Part of a small language model's weights: vocabulary 1724, rotary positions.
MLP neurons of a small language model. Each row is named by its layer, matrix (gate and up: input weights; down: output weights) and neuron, and shows model dimensions 0-223. Each number is 128 + 24 x the weight over its row's rms, rounded and kept within 0 to 255. Numbers have three digits each. A neuron's up and down rows have the sign that makes its largest values positive.
Before each neuron's rows, "fires in" lists the words (lower case) most often at its 100 highest values on Wikipedia text that the model never trained on.

fires in: "of", "infantry", "among"
L9.gate446:146092112142132161168115133099118156070151098145164118147158135180092134128151149162103103154105133105144154101086121126093063136139135102091061141150140097103153111134159126141124128084129117125146086143124135123126133109084104137109124132087138141158185111100147111161131099120148086146096147091077101134125155139128114147138126075107118147126127143094173142132091118123126118101135099107111114165112130149131139147146137119120152149148100079149151133103097184129118128118171133148142133135149153157140132105158074175117109127112138114180132153123089114151149086135132134132159138157118111109135116086111103135136126110144138136121133102152148165133119156129090137114136
L9.up446:119147099129138115108145169152133129112122128135094133132104121156129102155130131136108119106132124132100173109100131104085079110164156136127114132102110155156148132143147171181098105133140136083137093168080115173098152146104112149097087129157113131133160131111113156162075121129117085115134116133098137136142146166161145149140139116134126117143169119157133118107068192130119120124109148126161132104109143157126087124102114199110126156115148143128138112151113116102121113103175122145144147170145152146138128110124175155147102103172162092116145111095125129138160163104127096082104155166097125100132125109118076184120170133127121129139119149124159113132144120125122103138099
L9.down446:111096103111152152155118112173086141123109146126110143149142111134155144143146111090105116168128091085124100150091155140169110097136118105110102189136150121136188114150133076089091122118097153119152094112138120145109145135185122153120121157150132157153152074130151137129168123159155138119141131128113139163167134140122099133119101139138113135150140167133145103140076138133131117138108141110121146132127118159163110082157128116109144147126130098148100104145152091133114123145119162135095148131141097164126207100168115092148154116109122094127090120151103113106160117111109123128119097135087146172154126075077174138152118154158150129109113110110099112127145134118122126118116

fires in: "a", "red", "of", "often"
L6.gate599:137176106132087128183110097152136141098136135172120122114132091136152152148173144088119141089105148142125150135097130135068125130149096149120146121115094118074140113145134130111112121138132128103143135146166128154118069121082111107120128104124146122091090139092118119100120138139132149077104120124170097149132091106163167150137129145096106161156123152174127168111109140124106140100124102161136164179145108134108125111124140113120120156117130114133134121132136141075064098148157138108137092122147161095147112114128113112145141082132165144087140110082131146118082136096117090146165128109175083136097177120152137162145151117109119133123125100145111150139114116099126121104114
L6.up599:153129087134095135144123168137126115121100117098084133096136123122115095158138161114135123117094124149133114055098088172073161104117156127122117134112101137124140154114105092126158159129146101084134116122131089131152079120108111125113110134127141131158101113117129104117094071107132154080089141141153071118168113122128126166132089117116142119159148121122108091095132114127129146109182161146159101132110153146175104174103125150114107147138148109109114129100087141148113156141127127166189147116128133147117090095165080163149145131116158140119122143150154144100117122077123147133113116140168129148144136141129118146125100148135089098151131091121149142119090107141104114152093
L6.down599:080152124122109091070100106103088131129109079118143142101147103109146107120132176111158123109116118140134099148170086137131151091123095101110131145124133111089098109105123122096118133122116162144197108140127155140154123120116154142069106085120153143150133158143159135160107136157090122167103157150124103177143126143105144105164125114072123089144113102157123135127142129132139130158126139128180097130149121141142127166126108118107143135139132119149137132142097137131138142162111130124141114111135141129130113098163175115141129076105165144141139151123102179138136162135122153118136124143137182175159104091170141115117136176102135071106130113145177105120139158135155113128160

fires in: "other", "these", "others", "prominent", "those", "notable"
L5.gate424:149131133069101113125132105159160162165175095133152131156094096104190143119166144115101156086142132133130113133094171181124144083108103143149121143181120158137152116160171169123134123115143134119115130105130112089112116095085096118115143141133106113161141165102112147112130112161129133157118126108158084108086123135096103142126137151153154129126128114151160146109125142089156155148136111135148113125126160137102159142141142113136150086163115133106121119127140175117127148059123131131175094099116132105161137161133148153151117139102132119144159127100118183144085108106095109139127141112141114140111164135147172148125137137122107136084165115150124162143123119117074096142155
L5.up424:136116169107159119130137090093111098116122144151137132156148117120169149144116156180118097108151127089153132133145101095086136156134134086130124121150149144090128126117083147164138167102145128138142125140161127106085158189104110140152100124108131138157155104124113125092073122119151084107112141146155106084082080105094124142079128079120167083128113144107126118129134119146147083159131131091093097129124126122124136139137132107144117138152113121155139148143104138138084187092169101114132136102120177157152149154124121145147159119106135184072154148119140110143104136124137138109160147146131164124124125112110141111140112149154134103151157119171149118147116134122165119168157
L5.down424:129148138149127140124132140134096101139115109105160133131086108114117112108089113132140146101104138128135149168098166136103161136124145139123171074128162125107114137160101089074135115146133090156133129146133166149164128095139202127154103129109114099136128075115090092153139108081130124150122156152123105150174159149150144163132093103127136090094116081153127107124138111093125118121104132123104124112147161150110113113108124112162160142105109121098134113140111095143131159134098129149079135110143093097071126130122124104146178118138159126100186093134123094118148135163112125110167153145134151111127103119115119129107089144120158177163123127131102092152066133115150133141158

fires in: "with", "i", "american", "is", "individuals"
L4.gate318:165154160129114095126141124149122131119076145128158112112131138153134152124140127124147112116133131138129112144135141171108183167166153117079137103124139125159120116112137145141108112150091134151095201145156135128100118132110103148121102130098106101156140152133163123128134098140121161146139110136117089135170145094087137138107072161091091134159140146159101122140121116101135172148162113126070126113161153146090111131112144124145101154095141135157151107102083123113103116139133148086150053124100068140143122141161138126143138137127149133138158161104110089120109139134103098155129140094082155098164144132169129137108146133185120135145090134136112104147114150125103131106170
L4.up318:130166142101144165173097171098115141127131151123124109142122131116150137138141106130150121062104122127148123139128142101141158133089107143126115130140107124137127121107102123079137107121140112156139109121118164172122115089119162120139137064137106121112146146159162157107168113160125111148167078130137121145145140115094126145122119182166152114129082172163099186134094147106133129093122145136126119152123106139173114153093126149098152147158127121096089143089186096102108080145117104121142104143162115145134167145115134121107145112082119150127127177116124132138124100127148138129078136099164107092123115133130120142061156107112134111087167145128102124162153092118117135145107
L4.down318:143094137134095114107160123090110089081139125167148115123152111105169188130137155093125133131139157124108075100119122085134103141125147130126126120123135147157184132148150156135123164143099116150109118166142164126167143172109110109121134185126097135140133157213121150099142124171170124112097140131108155103080113118082098153132122112130123141118109130135153072142104143127140133112141088110149115158144144144087115117116083131142151117120154123153155137153115138128153144178136108123123095086103125136122095157111188133131123112131153144093093099117141161090112127107130143119132075119091133119132132145135085109126142142125156098166166119134138131122149110125154133168115

fires in: "and"
L6.gate328:148135160114117173121113166111111122143129096130126122131104081165092117141126144135127095124103115149146110120095120139118119109142079153102130093134131120179122092172113155098129137112133145164142143114154129119121139099123094126138122112139196091105140149101147150121081113135197098121107079136132077086110105100103191156106084144115122162130115111105166140202115100094103099157133164128142132136099122116102132169145107141125147115123122130097130164111119135121098085106095123106138147107116142112105146151108137141136151087166116139133117154111100138145135169118140109127148139100154091114090126111132164130109110126088110130079113081117115134131151114124164111118097
L6.up328:098128165159128132086128121129097125182138122149099145161090124131089127121104109127098126095128112148131108116134143139128114089126105094156096083120146134156130127133108151130139170085095148160101122131169114113096131140152125159097107108135136117133158167054099120098106123180142155120123122142127125091083124098147174152079126145091100112092110136149162119116078127115123106144089147149099188089159164151122138083145173115136076108098094152142109122152108139090119113109128116109120129130134143110134141092138137188148109108108135126128147167126157142122115138141091137155148113076116120096120111140139116118136111154123084162139144132114092114122142144156133134120098
L6.down328:138111072112131154147110121151145154138144136151144061132118151100153147110109144142114154126119133123145105095133132108124110126093120124133135135148145144115115138120113159131099151131136138125156111174139111154117122099119205152113123121155095118145146122090143127109133130100113101124119127160116124172109137123116164110120143101124080191137110104136129139156084104127131107173122111125155096140152083115080089129121127115135118119121101129167134090146102148131134166153131098154094081104125166115137169174163117141096139137118129157066059135092127077143110156131116119120147147149146124144114162153128143132129134158137155107137156067123135148106143094107161116142056

fires in: "and", "cultural", "financial"
L6.gate251:159113134073101132098145106093101110156112115132164157141097115152153145113142091156117110109128074108101124115139143114134156159130144135106147104123175127159107105100111129160146122133121110125090172126119148155100105153104136120123114110165123134104142125105111124156166110112165079138086143131113092113132135124103127165081087103107108159139131104095147169140130110121124136162141080136100148145127147096161121109155119074123126138121092148103096120091130136097128094138123122117156147119111132121112154132109126092167161100077162106180067098139129148124148166139152137121079119159112147132144184123127136093077163151132146115105134142112158099115150130146118126172113
L6.up251:130069146097135123152123096135070116129117106082105099115121161128172108115140090111133141130128151124111154095113161146144128102140107142123165157111119150116119158116105107119048120090138119142117109130151137140137169097130102093158103110137151143149131120136100105125167116123153108114132103094131120103130136104095130155140147167120120134128117174122131087119151125092142121161141099133146149126098155124079164127160124127122164143102115131115139149044148121098123126138114131086113137080126137123138153128132170114095122110095124123158147146159146152162108140157107149150153101131091110100094193133158146118139067139074112144143088144119103107105131101127120108134164
L6.down251:140129142098119160142129135154143108155096113098114125128117135164132141133121119154153135077159123141127090145121126103167141132089116147099100129172146153108126095142117144119122138091146126154096132155124146115137146151104080118100108107158123163162144100131097113105128090116175106142149102139115142104088153152144068131124128115136164093129127130126100125115142098188106150141102033132101128146165160089138142100132159115152181130148133095128098142132093093109148108103152161154147120082114115131141170112150193146160154124114120154149166132125174106154102141153131082151087119139140134130111167126132162132131113150092126114115145113132109114093120116098127133117121

fires in: "and", "two", "individuals", "males", "length"
L9.gate541:125125150140103128105126131135153097191192128152147130166131128108147131138114100144067132119108131150143117098152143124176150128128122141123125100103142156108136130073122105077129143180166177120128144125125157081155107156137123120112103158107089157091140128116199159146158140126137110101137144127122133071151073137144130146152112134139126142085169097089147114171101145091113094093117116108138101122108164151092144153154116131122164120100130109114120142139166101109093079135129126121119155099101126127113124121124134132136121139124114130127170152122114140133114179144094148143122110099140143111135101129123099133127165121102148154117132065145118115128113108144065096136149
L9.up541:146138157165165170119131136161115126163166144089143131101113142129142162147137098078123094150099144149154089119136114137150144108148129133090158098130114117145135139186121104129130175123129142146160102134139154136135148152133124152115159127118158143156135132123099143173124143091149164145137140117150125145117148115097132148174147147136133103168138122155158099127113176114117127149100093117132124178106142125108086140170130130123125073158119141124084141131131144137141134172133104153115092136069100132120186163173114119118135133131168131116096154112157116100119191139140114147157127126099118164116112121073131116165097121151141125107132125099110066157090122117153124171164
L9.down541:118129092108144137102135140104115133117130136135126088136133148132130100134141168139131141135136120108136125156132121133107197157173126129163155128150118131132104139137149142114098076124133178156194111122126127089078104140164153073132134134157098103136120140130118109122111130135180119143100180124120135192128142170131129121138117138137137119127111109098109168079146136175143098109126080147129122083125102133162170087163146130121102125117130108119152131176077175127135131135098080144116151088056138105143126151145127123097119139118133135143138139150151087155139172111111117149147169133126131162130121144106118139108122153145107127138098107120170168148100133136129185157122

fires in: "he", "head", "management", "manager", "official", "officinarum"
L4.gate723:141179100111155155082095121105125123121109129157121083112111157124116135110117096103096116144142062106108136098128133151137152146121137155102123157133129178081108176131145118145103132143174132114145130093136145130149127086119143125110104119111102085125149093124138142143182108124152137159157122150137177095157109087089158118123115127120155092115196139143110074188144103155102101139134132140123106160087120104135134163149113093105111129125124134103116154104177106130123096146100108113124149135109124180105150126131108141106131129123084129132103137142123163161118143108142105170144137115172105127138125159098121127155117175123124150121117154129156137086102126144109122101179
L4.up723:137146140136130132144134156135085095109146122145123178162092176092144129131103138185111135090128149149121172118103115129111139144155161131086103129106121120109173102182109142123101109120126154156080103120125106144166106162139135115159132090089121128153166160143139152139151113159103135111144137171146098133102116103135126148141097100141122158063155105102084145116079146132112157106126083108107161108119137103113141123112152148139129120120142117140092127182150125121101117140161128151156137131113121084106101110086138157121116141168101132142126118143157160092134138158123109131103183089141128145120120169114150112116156101117119117139143109169133134189133117177096114138105
L4.down723:138118153110139132139130095099160104091089108128147143108157180130126124149111148123135153125133149101149142158092123095148107139147115181132095111099109114116073116123091143138106169155128084161127133126095177122119097119151169134150145122136149088135101104137110145157088137101132161113128108138183105103127106144099150079126113077144123154109148145111107151153162128175151145124112185105149121140091149124133132143150065096146157145161151117134138160100165141157107128117125132136097109156142154101117176151071128159113146137137126102161118156132123128148124088123123134103139145124145111128156122105107121121094113101149102116154069115102133146114097160167137125086131

fires in: "not", "t", "should", "might", "may", "to"
L4.gate353:181107096111064121061161121147121117107155076100167131139130100127113112133141116161138122095140170141128123113112116126140133124109127130107134109136140120191126128128120092129073109113135115160108135094055101146110095134136105145127118145160102100119102131094136141115151110132118109146098104096134063111110108120093092145166122160094117154095114146073132157148160117113167130177133138164105140147093134151141150114152149117128113146094124139123136103102111111154146115149098124120142138150136160123130102120092160103127127121142133168186157127156139124120124129111094129114150094133113106132153141172156141111104141120115169097160148108113179133112110128088109134134086
L4.up353:110130141129098157106165094138128086123165117125131130083148119087130168120118112177125106105132145084127118105166104133161131139145094111139135133109114159108142158123147096135117133131144107128109114124138110106152128090078113141113162122149182125124082128098104186127148128161118072123177142123139125093142110111123167175120160134101140145114112146104143130132139106110165159106180105134141075109131160103156136108092110136140116090131104089122099135144117122146148111140153137116140101097135121158071138134121095144122149127116122150115109149159155129114163152102151185121074123145129175104143103100140129120108120116133124158157151164103109189152084166145133107145144
L4.down353:152137152149149148123133126106101137078125075111120125114134143105113144168144108139140120098175145136109099095117121142137120149136164137128167100116145107124128125149137129130135116135133135087085137134152136106132168131131125089162181119093089094142102127115141105131108106140169124155132077101108115163136124146118110137168132078110139103145132118092086158116113134060134121116144076152148166128113162151114134106148155140101124124102137113103124097125128105107136111168097121191115114098115139164151112082119123090117119117111148106144122165186159150114109109129126136098094134129089146151117140195165122143111136114164113128063157098085143093131093147117107143124136

fires in: "and", "these", "two"
L4.gate415:081191122091098169148133093108112138125137091130130126104104099100124123131137140115105119148176154122126166111125157110086128140121141128128089111104097141104120098153150098157110133101101130149119082154124137129123140134135084123126169101105107130117135152128122156113106129153179154146150138107149143085134112078150148158123151146101141185124142122104124099180154094107135112147133123146145114102150125113105167148189154135161137114116146102134090169156160095129119134154120163123085132132119151146156143113158133120154133113104148094141150162119140146104091126137131117086127110137101103095104112125151106135128117117114118127179141121111184129172147128195132122129062
L4.up415:106130160132122164142099117125149072191108099130114136111141162132138112131097156123140124105138157124134166091151142132120136077110127099140150111142191131125138141104101131136122119130065134121120077143145134162097115127146154124107096124145133112164122115105130116109129095124117144126118175061097080128140071142156134104115143107176134160093076128096118120162146120091127102133124094126134155092146148157115117115107086124098148150119164135121133103108105158117113176107160140130142138063125167160136143129103181110125154141160137146138127147108120100120134143114133126134152148124083154131091138110107183126120117150140111161136120101127113145108170141112141160115173
L4.down415:124111159109133129122117116152094107126146141044127090131132142141134150140129120173133145106137091111129151088142128131179139131121083116078192117175142137101114113110125132138150109088141132110126158128102100150102143178124147161164123122123134144125155116126132139123143166101102140133159172220112087132102145139130093107117148118100097113114122117132069090139157131136112117118076164136120136146128146131155119137157137173096128130120127099119092095122092153113140124116101131150076108127115162162134099109084133097133131135112137134125184127114097116080144130099120148121147135110165149161091143136157111146131103138137127137106160113115136141071120125143147100144139

fires in: "of", "scientists", "to", "special"
L5.gate408:135093116102155144108133166144157082132146071135109141125135105118161132139132132119133122145147102118123176163094100153074110117092113109172163156150128135156126090122158132113107133127140127113119152100138123111136125092190101092125135135152133133096140173150131132197125162112102137105110129127109123143090131130120146146119134149128125149134129162143115130139099122106110138097095101145147094152128157154101184170153180144139124105093164135130123140154134141095123124111149123138113099110130106094158148140116118110125086129140151101161157125099135183116163124137079153128121112097156174138123091127137166145154155122094105133122165123196159120088149133086159119161116
L5.up408:144120155118135113098102126138107120085121081095156109102104163128123146093145158130160160162171138081102125152114121101166157115161127122124111094127140136143118124117137131163102096131094144144150107093143111070121116098141160147104117181144148118127118084093122104136126158116126131159156132127142141139117116173156075087083148136163139147107115150156085109181134136166168105114117154120095129137146130141128148115126125155171101137066106097101162148139111110108154128126108148179161144147128081097123124145118136093105138094146146162137189107131133145167153126124129129145166119107085114174115141096111150137127123144128138101146145159118140125104132133100123153096143
L5.down408:107110113113152123103098115115106101168110181145129106120122117147177133120117079126121133091131129130092124192132128124129115154127137159145101096151201155159109100153130173102091135150094121110126115138119145129142120156126093153134110119115102108149158128180120138123110147138154134150148152114116146109118115132119107159143159080156079125179134093119140114132096115138120153132128141131086119125099109122157090170109103138134163092152103138122132102104125099103098114125142102125109108128119104094131133151089131113158127080165150185159077096150134121069147105107151159089102103167099108112128163124096119101116132096149164139123123128156108118126100119102146149155150

fires in: "by", "of", "from", "literature", "architecture", "to"
L6.gate512:109111094096146153130133146135126100145142135113146111154142143102167129179154181152100140141162099130139149174158097145115110107152118123108149111121162113163102152128139102150109176139092111172155103138149109073110124100162141116144103129106151176138110131115122130154144134152139159105137156125115086158129153079128120155118120118116123178131124097142114155113138067108128122143116126170172132102152141129163100157118095136085102149145154110158133090092151132130148154145137092123103166138160106099110130147134109119160114129119135107119131116144175093100183130130133095147135146133161121131116087111140101156137156127086075120112148166136111146117158146090139170110088
L6.up512:077158106151173119144127107196103118102191163116127163088113121094152104108129083103108107139133112107120134150109126074129164117174123127151095131098108132110141161085118107139074116131139145086122147146106109162182137114149152110115141106107135172123137147159116123144151151105136129116113107088159130160121158093156096120186117099139138114109122117148132096112072130139111109128127135136099114122134108102150113127158150141160121135132130151097121087124116110150108130105116130128121163156128097107078132125095117099137138148117150146189140112147120184153125112090134169165106115121109093114094144123147109104118127121142099096131119121122150137128115082181131123121119
L6.down512:179106149157141147149108107147140110126141138131106165104122123183141121096114081150158144179135151116128112093129165143139098090119109158106095094163142133121118115114131134102169113147086109136170109135138150102107149150098153093089123161105114108120165130151187128094145129097159158119129150139122100125138147140102107122142147132116058105111152121118149115144122141120122125065138113083121134134142141115118150117083181138119127119122105103083149108132130110147085069118151098111152099168108135102115110159099170115155105110150124096139134110152125166109156127094117134138097143109134152138111191100134086128113124107104156131109129131136167130121136095083142122138106

fires in: "to", "all", "especially", "from", "and"
L6.gate716:104121145156139133121130096148118133127142096140142073107110114143130126094122133147130143146127111112135129147124144151171117115153116153145152119112131091144142057110146152171118112160120108151190114144123138122120113122165142121166099138158099103111144147122142133162123148092143152135067163098155145124127142149107129165154121115146113102112171122093141151122107093166120134156107120121077180142133099150132104124190128118158160124127050130140124121102120143161099148092121140153150101157104123100158170133099168076133164110111126130137108119128143132104164098104195158139146101126114142131110118123142132135151129190113143172106130084097121149117139119131121127162109
L6.up716:109111138075136092110100114069124142152128117128093103096105113139115117143150114145109119143116110100125110123141145156129138118200120109119145141149151146091115120104148162150099137156172163137150123118173109092125048132171140149145105110174120122119175122137165161120144133104097138186123112151101143129115143107128092103127114122084133080117127120111128103144117128126110142183082143134105139115092161113153151126152136125164121103143132119134153122158151113144162110139098097121147091176136144148121155112101180138125145116167064145155162151179117136128138088153148124101110143124101111157129147127133147108102108114114108128104124126104140108082108142145170136133130
L6.down716:160116190111131159117158142123085124153125165117154184189126151125107129120114144116160138111111098121155139161121130140184122119155108121125102112086122159141147128153136137082123155139127120108131147079142127141146116125110103117119164129127177126140171136109092099128118104119145126126115132130129105145166122084076137143122106110111132137127125150125144134147129129123098080146120143106153123099120115113123112161115120088099127159130131076113139085099133145097124161140143121127119095150074162122105163069159144125139160133140124154101160143134145134111115100145096072128056122110110151132083126142110122112127116155153116084130132147134147108178148199120140124143080

fires in: "a", "to", "from", "of", "his", "an"
L6.gate684:134128109116104105158107138101128118114146096160107099152102134167144120139129165117146107153148127138112131171105107112127154143155124149104111102111143104122130144139105130130124112139160135119144114161112084157098146144150132119129131144139103155152137140127118075158081162139149118121106136113105127169118136071165110174138117136105153147129143094095126102092110169130111130072099125151121124131121166140124135124182102169145123118161162096107116139105105152153132118175108131106166139092085146099122117113121127164156154139139093149113116127121088130136087178151103098122136170115159151114108120202108098096119146151161123126129106094104106136135176166070128090089149
L6.up684:151143087125144107129137140088110160139095111116138111102178126124134103125151129143142144117110142069125162127112133111141141125159145124084132123101152112163147146118146155099130099151150109103137122129149182139077114110174102106126154118149132137127088085133127147120126109120106129090100161117136129169139117136140126128131089210109116128084148115141146114141118181090117116157102136166133109130119094090138157154139179120122099131135108085104099169150099150113134148136115134097120134150125112187132125132139116129163122128107112152175118108128087121141125111098144155173047102171155166166117122136104136092098146098130097131160140124129140138101113144101115119166118
L6.down684:117125105112112094169134134175093180155119081135079154121158128109139156136108151136153113157166110087153130138084161121111148098173087090121124107091120117087106161136105124123102180097148126111121117158140116154124117141123179113101200116108129121127112121119107103137118134109125114167140130167129107133123138111131084143086121123110139142112121126135133151139106145129116157125136148111167095153128059133116107121154091124126084139115135094158140178122124136123120135142093122165121129089141096142141085108147134130109128092099101135176171152121099154148110148089144132159116113128124125142134161163134081148115142147078101125171119135116164127144126160137140086131142

fires in: "of", "other", "most", "among", "various", "others"
L4.gate580:161131138131165130118151115118126110086157103156149123156094118110146109134120133141111128115138104116102134107100093143126143130096121132164102136122116150152155118134131181140129101128094122153090127139139126101077125079112113103109135172135115112176195136101160155172101063153084105115117137154084166105158136110124131149115152105104147138125172169156139131114152115127137096139146087098163096116105144132089137160138153086106157133135115123087087119111149142101125104114135114105121112143117133125129116076100115142114128148174120149123136102109136094104104115105096110137170128130127150079095132089094123116170125179100128109142146123108147143150128132071113158169151
L4.up580:107111128098101085141122120137137117133086147149149138140140147113157136126134124184122143113135150135141139110138104144193141153133150184130102152166101134164134123135077157072089143164163123156146139168142158164128111081114135141102098119135129124137141127132124097191062161119154121147130133124154114159131119107156120144131120126138138149145135116124110102146142144136129102116092158100091112135160113129146116136189123151085093153130153112118153125145133119059131171133126107155179085129130124110105159124128141149143090144171127122123165110117128092123122121092130116184121135146095162141114118100129111119080141116098129111167185135154121152129108120100160129124156
L4.down580:107124154129166123209163106127151085148123153101152135121142090143152117130130141139114138106148105143123142119112141095143118115133175153104146133102130106140109117087142160109118135128124122132114144126121148100071132109156167177133108139119089107090131118132152090107130124127103121140124130152136139146131166113123159145144105142126133163154114141112099132110159100148132142142141157099119114148124148142139127108133138152125186142146105158091101151088157129098148179123137079155096127149167139170131182132122156144127108129142152130133137093108125131105130085111166172124149201158131130118072138077127140140141104131127107141156183113168134131123090139096130098145059

fires in: "and", "composed"
L8.gate425:123133130131129110116143148113084113169116140137088107174154117126131148097124154147114171119119134105167106178137138099137152111141078153130098110167155130101114104093153113157128133116115105134153133140142103146149142146090143130111180149111120121108174185171133124138097152158126114112163079076106111124147150113128146097107150123120144135117146097101137142143179145120138100171149147090189131177140153123107151111132170133130153156091098147090145107123130125150084157119112125112119149137154124109124169151095117117109135133133158117110098151107119128122142143145169179128161090112114092106104169149118151113107093150095090128083127123096136145124135111091171121121117
L8.up425:115148146110123118141146100143119146101106117135106132126164115089128121139146111094109140110169162157123136138149128147142065109170137136126116116132142124166133100126119189151133138117146173122119158175135163181144094137153115160112076102102159122093120114119182124128078111163118100172144125160083096144116086130161174115135105073100129117114119143073156156153131128125124137154106142153163135144121140106119125151136117114106140155096110142142101132142088127138128145118086098093109145141096141089135114160108147122157148121140128093139121130144131161092109154158090107132107083132131123159093125105133100155094143107151130111184127136125154095117143088105148165114105
L8.down425:139125129107158137120093119149061112136110133114106099161105127145101101139118147118087130112129139137159169135140082118118100090117142121100165081090167159186108138145118126124106137140125116129135182147120140148153138132077179141122096095117163148164136118144130136104147107128144103147122111114125148057146168096117161172127113134114147182120092150134159102155183128135138092114109148119184087130124146140128108113104119163125142119121128144128105112133126097152109103139162100131104099158145108132095132103144149125134150138116097134121098127174109130137122137106107150146117108131153117148098149154156146138143129097107124176092176087139133139114107123097169071105131

fires in: "to", "could", "would", "should", "carolina"
L6.gate308:096149129135170153128107101146156143141144145137129096100173180187110111096119127129173123115106091101125122159128120144148175105128163130196147121106155128129157130158165151178091117119153097113146112139106087103138125145144116117121147145095144146146100136184151157120117126147127105103117081100119131141146130095108130156149132117086121123098126147112143133096150124152156090175142117172133114112104105165175104139089166160119124095130155121079160138151097135106154104143141148101140112124155147103118093162148124102149135090157139097125145108153132118112110160115136140143142129137106133107128123140114132082133168155148132123118110111173179147127099117108110089142167
L6.up308:124088133136155135123164083132097132097128092133105125142127121137124097147074127126136137146114143082158152148087123136145134145112158110157131124097107126140149140128173093144142082170082143123097131105097114147120115174120148150125109147076126092147112191140132177100138163125175099162136091123173117131146134113103113141143162124138134136079111075113162137134111156109102154115141113129158117164135125085135111123149110130127119104153188110144157113115141094151159106122117138128115107093124117174107169115112118112176083140132094101138126087143118133097135131101131139185137132139179155154091127115142106144095167118133131124140146108146130073140127130098128147128144
L6.down308:132166086122170110155134122108128133109100115126121124153106091159117129113122134133166105152139154109108087141120170129147112128149098139178116145119141128161143131150107145111108121094085103131135143153102092151117115156156197125133197147153176147140095130146123176123125163133177149139136093154114101154123080146131104128117111129157157097128147132127134113114117114108109128149138133120121137126092108144167113127118097161116090168156144105109135092133131133151149112130116165156117137135158115075130132126128106101148103117156135095091142147144176111147106146162077145117159126084127158117121138145122140105175176178116113128166141095091129159110114176159119143084108

fires in: "of", "among", "had", "has", "having"
L4.gate244:135083093172102166111128184108102135149139089131161127126104131151158104147170162112110123154133134113153120140103102114120119136134127145153144118138100078116135133154100127097125137108100122138145130146113188155161080132081172160042107145097151109113150136086132127129123132130111128131118180156128120132130131146108104123120119143114192133096148144129134130134138118078136167129151163143091098136091140131122160116151103126105111150096123083084127143100142140109111120140158149123139160123116132108125118137155125119170130128163126123118093089104152140154136164088136103179102139115120136141157147113133105133113163092094116103109160152122116078163170119161119119116157
L4.up244:121116144121107102130158146117132157101102094106125078105116140153158109088143155153154109142151137099140143142078139138139132116116137111119144072119077138090096112120088142156107162164132132125106136133132113115109132054077128106107093096143180103126153162135132120114128174100134133109137149140106152138090137166106156131104094110116149153100121156151155097103140148126154091138111126073112129121122164171094145111114125115053074186122098097138124118115145152127159131138145165127082146146155127152130106127134105137152128126128139129073133128154162141146118110119120102149132156107094105136114129125155114138123134110137123144106080122168124123137164108125129157110081
L4.down244:102165107140141169150127127122167104139138129151150131124103139111106144140113121104128176080101099157121089073103093096137122158144131154104114129132145110125171119167102115141115119125093080133106104135100183131139090109095173128109118127147129124148100126141163126120137109138078115144126123147110100117128107136141156178154108111132151109127185197142118106098150110144136165098153169081143117170109126160153081109174103104078159128075126109117170179154118131152141160137137152141134128151131102108141131104173144144125145156144157145121152114110123118141124139105147094121146122125105130118152144120137125118101131160105095120141159136102100089153150143152140163134162

fires in: "of", "to", "near", "at", "announced"
L4.gate298:113098153089159122146111119153150081130146129106145108136143137144084109124113171142123142115147155130174153097127136153163126169195099107103164196170151123115083163116115109146135117146164104113106123161110120132117148134117129124110104109111112120155123146164142150110089114143141084137133157098146131146046110110165134106120149146130113109116127123135116117143108142116161097145142143144123127137111108118143106195194081116105117122107144163125167111131113156125140126144097118123156144108118151143113135173078137137126087104152132110139110107137093142138177138102109120134093107148140132158175134111103112101100164152138128147162132140132099122099153167127093112149122
L4.up298:127107104159177117115109123170105163147153130056121100151137149132141109111123141113157132104164139126154126144101129165130116195146155124123117120095183112139115097156154092134114090108154099142110120161121144128125131156114153158096116150156116132092164122171149111107107152168126129078148096130085149128156163089122121104105127174121111168134118118108144129130085154161091079148138130169140143143115113156151081100113124107170099116125122135108182118129105170136097109117117118098185123188139104101143131137128118109128113140131113124133127091128135142136159114102113106151116107133109127135140157144095099091094155130119135136129100138102147124128090156104103166144129
L4.down298:112140112173125144140142137181090166142149092192080100128148126112156098162159112127126136120109084173145126171117120129170124154135117086148130138102094126160137142119148093130116119128117109138097130126079125113115134088136156154109163140108170123127119138113137108117120124155137123107129128143131149122096162083129139128119144163156085136102107147131123133115113141113133117092157146112137121129152102165103097154131153116187146130143143091143141088141094113128118142154120149168183142111124138132146116088091103111132148138108135131155165175109125116142144125116176139112112125121128152076098158161158081093079121110167177147143179109121126131127127109108153068130123